Part of a small language model's weights.
Size: 4 heads of 64 (1 for keys and values), vocabulary 8192.
Architecture: RMSNorm before each block, learned positions, no biases in attention or MLP, capped logits.
Training: a variant of Muon for these matrices, 5113 steps.
MLP neurons of a small language model. Each row is named by its layer, matrix (gate and up: input weights) and neuron, and shows model dimensions 96-223. Each number is 500 + 25 x the weight over its row's rms, rounded and kept within 0 to 999. Numbers have three digits each. A neuron's up and down rows have the sign that makes its largest values positive.
A block is one neuron, or neurons of one layer that tend to fire together. After each block is what it responds to, as a language model described it from the Wikipedia text at the highest values.

L4.gate352:475513502526526493508539494525526500497534479499498497485520500466535516461484472482494499526501460524510503518507493475508492482478499495473499492495508500485446492485530472512508435551521495495522470507470481490496494475480526553495513488502449494477503529492533545533522537469493525503504448543469511460526525572493532487506523487500476481481512476499558518535518477476492536513514
L4.up352:510486489499501507524490466488497500467475526493523521523512525483465492503509490480477528523507465488487504515531466510485516492441502481485497495491492486487520522495513504516508473509537514498488488449479487486441497499507493517513550494489435509488458518517544459540513488507496486541528472542472471499533495523471522489535539491535486497516530476494526531502520500471516483506517
Article-opening definitional verb

L5.gate131:482516479515513489467509504489475543520502523463522505513521463490531507500463478484507505471484513503484464507492538478492513510510509479519498525495537485500467490494515466522461525499564471486516503501491492486510497512511496549502481513459537485511517477495496526498473486480526500511458504506501489496532531512478540499498496478519489457472540542486549504492507503545522491529465
L5.up131:523488489508541537512515510474547489493503510485455545505481461487516492458495525478539466447504550564494554461530500471533460539505475521516498507510511485518507533513502498473497481468491529476500509498491520503466513460487502491512468480458481497475511495468487448501528489540488459480526501501477517484489566492529543465529510470502500487508517484516532516505502487466523505519444
L5.gate158:514430499545531513514504496526475538498494532493494477535523494497537494535536481516471433431513492498479489519453485477513483506458446531532495517509492505519478466499555506494524489512517477512519512540523492510539497476515484496487475527515504537457507495460498506516507460456482502501486455479512503470490531525479466506537540516482504500490477453508509508510439542443525507514489
L5.up158:475535523559506508556453513503491511469520471477543500492459451530496491532487466476474454482485484497510505492456498468544509507517467523467445509503479519498460519502516513473489477496540483491524510539527465505533507533512514486481558494490537516494477467477513491493512464473531469497510537502492509539506536489500503490500486544499495477445506483476480475513490490476477499510465
L5.gate300:497526507505484483504497512490521499501494520485525529499500481485516443503549560559482474515505492509500492524511523500497512479524475464524488509446500484578547492445509524516493488513472491498534493505506536521489506490513466475512523510532509527475469461523543550521459511506535507499514531454517478504529498489522539502558505482526515501525514441508560482485485479503483520501479
L5.up300:497494431491501473456470524471529503520481491469513495472448482491498446484534526482522509516462512504498516470527506514521549507542521481499481533461473505568547527483529520478502512475465542508531463534476525503505490489525509538543521520541530505491491521475504532515494503532509498551473528442533548533521458532555512492492499512494541560524496467544517515486495490505468532503524
L5.gate429:492513486532526470528516479506484511518513499533509485493531486466516517425506473476495498523491502480520503455466520502527484460494482513510530524526471485478475578488481493507465517506467516517504457530540530483489515514510519488505496509511481482510488526493436493476503468486519531476484519470488491521468501510539476510517520486491508480495517481474523503486516446491482486459489
L5.up429:496446470527521463535527506492485507507500487490507491492461479512520498521493478469437505459468468468479501510519495500505470443498531525508530462493477534486470511477515539491452525486506505492535517479493520500529480488497516516517513495450497510513484491483461539549510485461506479475494506486519503512495514474517502491477552499481523468515522509511567505495532450488486529471510
Name particles and prefixes

L5.gate32:532468478530499513506456496501498501496503521524516479486495505460488445491502496507494507499477500499514480516506492496490550522488461495459460495510509520488519482472516498532534466507492560488474482492486506501471506473505531519506538524523487467493506528508478495489530482493520468487489516472510475439509520452478508498485487476446499432475532474517487484486502514551501482441524
L5.up32:497581489499520491531520514496527510497483485516565441486496508462524523531450505498479508492495504493525528514496524515508519523470520495491442523520468510533513484509492487517520527480509478491469455464523498534493495501487480472505470512519546464516560531507476503485533505531499509501513496466479462524480562538492525505505503521483490517439501520513537484510508467501515521510498
L5.gate167:515506467478490516521497513420494515482494495455496537528505466473479496509498465510485434480478521502501520479522483464482505506482519496505469487462516498486486540466518488513506474519505553465505472480461504540519533494512525490541495517547491476510503521482467547489525498460512497512457463467506515462446495460493509520519542494501470463478493511531523533492574465511487521496476
L5.up167:515491455480546497527499517475485533527511508465447501491514506428494533479542563477467539459500489510537545473499503509503567545491484533471467494505488480498517491480445439509519483519502514446470478503474522522520504508485527522537529546522487475485507506482470532516517519471509525464492487501539527474481519452487509492493509470486500518503507502512452513524524507498455520497484
L5.gate209:469481546535469467512527485519471455503485500513506520509550518483465530488500491508516538478492490530469527483487558493502500527464483519501532505514475492453480522514501461468515534481496491487509463535529469480550469522515519511541501506491505479504543562506530519511478491480527537487454521475563509520465524566490499511556500484492478551493524492511488521503489498437508503522495
L5.up209:475510525521508552519519471513479466509475502495493500537530466483498477503493490481477509461498515573478509471474523474526516544459584514526507518515511478452468498490503484523489523505507469522506488468482527525516529493535501507505526490485519473508498527484509503470495474496476520510462516467549452502488519496518494515478477475498444510472510524523521491500499528487532529530494
L5.gate427:496481502490497494507532450467464519467483507464566496502508458481495511495515492475514481503517535484514506512588468474467476536561494491487476484521482488496510498515478514505509496451517513496495552480495506555503503453492475495508495536515520487528508535555525502495541448502498509495474502500464546520520530512493530489441500522505481429468491535469513522482504470494470534515464
L5.up427:511482554492452499494501497494517521468486497523525459414520530533499483501499533499489485493505463449488481525509480526497504461473483529509511469509517479513514447478467457517538490510493523548499479509505507441488473460521494502510545489530454531512474545521489467558490486538488454519471564493488522493502520457534531497456542523521523513483523532494488512506470465555524459493490
Prepositions inside institution names

L5.gate15:513460523446492495512517503491520464528503534509456433528529513538540523504523497493485539504490500512512494509524478500471492496494476518537509517484559501467494492506462436492454500502506511517420504502523476541485493552536499473530497480488532518511470542502506518514465511554453444513514533504520516500531550493544481469515516517529518480511469464522497483488523499523476486481511
L5.up15:540546480462466497532491493478494501490517513501462421535480545486490512483478506513507508482479452490500467535471485487477547480487506453544476503493529543511533479514481480548467543503483464511453516483491520520535485533536513460479454483478513499521516482504483484491506498465507478520502519491494539530492561495499495523470536527499522494504480489534513470453488512495497452469477
L5.gate180:472482493522506479478496480511491498500462496504477517499489490494500478490487529490494486482499455470518495501456489486472547500464499474505532467499506491520505468519507483587476489585513498475478503496492518521490511503498471487485501520475469516508491480485478483458505502484500489504513489505508506488520468467448517473530492499518554558513451485468503552507512497464479546472532
L5.up180:509487486542495516523482496505470461500477506519535480518475495507560481545503533499468514487504523444547507478468522517517449514521513508465496547525506487510515478485486518516494486503499555527524503459489538454493539529498528487468517525472483489520481485484505521492473517536462499548466498481509503492465492493495524526505468538533519535495516495505515472474484525486502557492537
L5.gate182:544506462493530433461503497500492501492552518512510503487472500503455464516486499476455524493555525487511515519468478522516497489480531448473506478480523528523501474498467538519488516469486471524490559495487488548551452540514507546515516541522497527519494513529493477508470527533498479487452488503493503504467505504543518466506513521569501472510488477524528472455502506523500511491496
L5.up182:513525466501508528491512526512564534506504521477464503492505477542501427535497525498461533447532498461507533541507461534446542462490542477488526497465517501514508545514495455515498508532480453495495513513481480555507504532504529453566487502482530522476495502488477511516519481483486512517474498496489498506489499509505468455502493513494493499458490493503524524492502509493494462492509
L5.gate189:500462429563526453518499483503498496538483506485522468508489481503510482523518503487481494515539476502544467513485490523503486487516513510500486527495473474500497491542471535511458493537458515470495574544450511510505492511505531529514540489484511498489453539486498511490493498503486516514508526504482492538534531509508512488499547561484511470476510486458497486491521451505514522518488
L5.up189:552543499541504492481511490537563466550530519536491490468505528473508471519502537503489493474524525488510524531475508508500519485524541558465519527489489510486545491496531516532470503474513445539499510475469516561537465569506489571433450483477485503515513489466478488484502479508514518490506518494515480559526482494492524495516508508501519498517503499498490496468496509487519525542481
Word-initial fragments after punctuation

L11.gate218:539453517490530517539513506539546501563525502510479503495444531489494540510519451528499487490488491484503516496515491543462502514491497546490514477487539499541493530524503454502538499544491485483443518514500507504507491469515491506475516518493524500493510520508487493444503515515530500519461497458519470522512442503461506504489491528476547498529473464509484466509479533493482484479469
L11.up218:475488505454489496489516476508479498506529506475508505507515525485519505533538491526508528493477534508473530524495499515499502498517493517496490532529475492471479508482464500513532506490477500548483472510507475507545468474492513498490507509494496504517467477528459517526529519534486496467481487453473549455508495498472521487462476523526533494540492512501491530493505573510476472491506
L11.gate328:517517470515512514528520496501511504502476490512487485470500524492501561528549503512523476530497465497503519474487502528537521497528543451525525481538490499480439503500511456531522504511475485525462500502529467522508436516460491540546473520496536504522515509557496504555490538494520484495508465507505469472547497477445509503523482514490525497519495485514494497512525530539517476465523
L11.up328:490500512499505546506500458504511516492493496479539526530491483488472538501501510522512523506487496492528500535524522521492484496594522503522496523485503513475477515519520528550512509490459493524465556522505500485506482530489521515515507499493567476451507447496485528536510506481479544474534471480498504495486511521483517508508519498481549485508465472483500500520472529526453500483508
L11.gate344:514463466509482519506544480528511537535473553495484493482503488556502501531493483504495501484451472492524516489508515503470490514488497506507548499466476488498445517476527499474524520454532469508511482480479463563537521500486478506538510525500542495538470492521512530481495525505484458497476490488478535476533474497440508494529508478496480486490472471475488427501473509504479528510561
L11.up344:481464461517527518524479532525485512501499516530554454517499480466505522521542526512489508544481496481485491482548483523537521495491509453474516497579494486506488467505509496542488492480500490506492490505485484562519515516490475526504506541475520485489532534525498515498530524517462447504489552505477518468505511515467490537504489500518490472443508553501466480537470503512518529502481
L11.gate436:546492511506491492482480466524522525533494506551500463494470468497523482538511504558540548537541505496472489454470513513512525506474495519468467482540436510502483474484491473498480443496519511489485496482481505476469476488494556502517497480473513535489523465491513532491497493490538483486482489483494507455503526486468481523486496496506539470521498469537505472493476484542492413506474
L11.up436:490510523479502495501558490483498506487493458532510479507471509477483478483482514508459487486484458506496562481531479498501538492512503502493477497541494492516507509471501544504544471461501468474449515492478513506491483461496472481499500535556567482456502477461499474463507501501516470471469479463492465494543471477445475466494492543510553462517453527479544489516513527533501443538515
Degree and institution connectors

L4.gate13:512534468504508462462518513493461503498519486469526498458509494511519484533498496510466516524471529481496502478491541518529492543498464452485482470475456550489491479475465516518471504470522495477534475538515466549523456541478491513538471498504521512484503521480480509527464484498522514511489473431501469477489502513497495459508472537512559486517443483518476498494451501506464493528542
L4.up13:494483477521470499488528548504483484509488505486474523496530498492482524489493550507524488540438483459495512490549532465496500510484476530498520501481507484462515442498423518465514544516466521548511497483524508492508465559508500491497493525475527528520502487465541502483464483490499499522508538512504494519461519516503534514503483501465481499528457498504486495532496513494525543495479
Linking "of" in names

L4.gate63:558500500489514519516533532531523487494536543515516483523503504471527495536489469459486508504515477526525486496485477519477530525525514485484471486474489415503482549492513499479472474482546481491481533481529507556491502488529522518492542557556489468501497510518515445476463440508488504528534499504451457507485519549529480523480548491484508485523493489528494497511549470472510528520445
L4.up63:518540473469519515489533537509470497480493507515525497538506507500494549492459445505508522493523498493493544475493489520474448478495458507514449513498495468515520486510527457481474491486497508510494525512526506545525469493480504486468485498502454482543490499517501461454502476507506473521520518477428525489489528502543507431500548519494527587490520487510507466510516495466491549526489
Infobox field colons

L5.gate53:525524489474462467520489513539509489501505536490541497487489535483477501473483511493485532480535477522500574490454512504549474532547482460501487497496484502492474477501514473555510528483521489507498500490493497534485505509486496516486502468534532561475497547488499496459470505521438505554458467476505484531504485520531522514546515561498503452533512520512512497517480449523516489491501
L5.up53:536514500440507527493504505532495522510502517492514521516522496515527510478514509510470505499462537515489538541492579509517545539505492487514520490488484491502474547517470468534478530512521478532483544509500496512503466504521482496495533478528485502525499484461513446501459543581443472548544513485537473501538539491498524506525497494486515518502475478517472513570539520516511479485454
L5.gate287:505511487479537541508573525484495508477542476531534455518516537508490506490516454494512495426522498489505482494502504480495551461472485516529507503460494483504497483542541504509489501515536559484475523450479504531507501480516512531449502498478451506467504512536489486504492481494490476564516491502480503501509477477463517516478519459510468500545468488522514539556506513487500463513493
L5.up287:519534530489480478493492482567544515513510479506516509500468512497460460545437465468449492521500539481480546499484493500519501511523490510534504515481523469503459504493538459509501426463485481499547488552521537515534527497511515476503528473491484488517460470503480507461498518469496501527503551510519532521487546505512522523487554509527487493512501536486490545512517505524512511485502
L5.gate303:507502490487499494494537481534473480484504539498510540541498513458451485493535447474483531507519516500518510541466517471452548474449517458485498499463546492441476468517507440518525453495479509465491487520469493496483530481498524477509501492520462493501538510472510516458519480507488537478483502534483508520449509495507497463532502515442492504497479530488501522534498488514492466454485
L5.up303:532475515463533464487487493566496504511515533497509521491474519495436477478485436486465518478485512516511436505508499513496522550470476480501471483521491515482427503522528472511462481481518484536532490509494494495526497505511500474509500522486486525522533546502499501484502492503490544474531530507508499533471543508522493485503506531526470483533512515472448561490496481530505493457497
L5.gate398:482462484495475497478490537486522535504542516522539508510513479460496454489519487520476498492491491460528508445523528524523555509473521483505523435491498466482478494560487473501468481527503511516496495515495498521497524507438495505479491488474464516504468567528514498480533516530466465468518538456520479498510499490480545507473509513492501508501491471504501528548479503526494465489469
L5.up398:512497468483516459519466511475559503531534537493507500511451486470505453488518469507480524507539464472483521493468505511539516493485523456508508449545493498490481487496508515518524519499484506471507486497482500528518490483475486447488451514518487512476441509501484518501504504520486497474497482463551509512500482470512541481489514475512505487501515432538525503518465522525518543514514
Infobox year-range colons

L11.gate57:533514528465495528531517476482490483469486506506478457489485479542467503502495510489478509513493491458487482537492498516552521524527538496493516523519486492512533491515501521498482511484538471494516501466479482497521505540469527517510462484494453509527524493489503515506488530474543563476513527483512506452476484510509494524512490504540495442512537485515493513485490502487508565551507
L11.up57:533520486519529502490511428530479423474462515482499520502471468518546498491480509497519509482472465468476503489538551505487455461517523474537510514476494541524507487523527508500484498537499459487515476524523525521496472538504493533488473484514495494484471474498506484487516530473488521461515457508502499452492499483510497494560550542492514533499515531526487501511529505530476484501480
L11.gate276:484487497480515528488467489494485548501494487512499476521480482492497499534537509503494506512509504480478536496474509521474488491497504510520542536558536504515492513502490515511484499485451477514488478524496503444480533528520532524558471523520516515499506531508491484460504543502480466514475516490498474456475498521503417495458529506490457475524506502491484449485500472574498541515495
L11.up276:497511455470486510479521526550499548477502522504463464501491458510507493499487509479500513484498514498480480476546474541491457493519490494472503497530489512480522470483511500493422501493507469516502532484442476515487495503464494531481483498496482510478508480502517486458519529499494546467546500517511426523513508553502481503513504464511488474491502501473532495508479469545521509521511
L11.gate284:511497485488477491477530477510494520458457537512502476523460536481512540470478515510472512504495494494472497516473470482512497511542452494491446514443460507510530492534464523475496477456485504486491503508487533484479496509507462495546532505499511506524509483493475514506544480520461475467498473474479431481483525502537524496487510496540475456532513554540558512529526530480488526472526
L11.up284:513521469454477501483471523500476508506484534506483505565487487510510515528506513517510523492502512474511504503495554500491461506497509469493517492515529501501488482502533533509505490510538449495483537477486529523534495527529439539546512487497461506465549488495468537524499507537492480469473487474507517481506489479518500481518457505505474463545545508533502515512497524472502483476514
L11.gate348:450513480507469477522458488485534484489501527513488483521480483517553518496500509494503529486535469491513475486542518517473473482486510485483490535486495503489528469528502560479476498507514445494504508513456500520532510490448476567493519513513544518557478501500508481476505519468490534502517467501484519491492483486535521513521536512490499482520558518489491487542482533529475524558525
L11.up348:520503463523502508513508449503521525455477480500509473510492477516533488533497465503505482501453499511480476509489522501591557524499534511476487509543476556482542501541489490504462452516491508547491498476456503469486511511510516468545511492499544491501478473530455530501521525499510521434537523499486471523536510493494487480541469526508520477551481495495536469524485501548517513483474
Units after numbers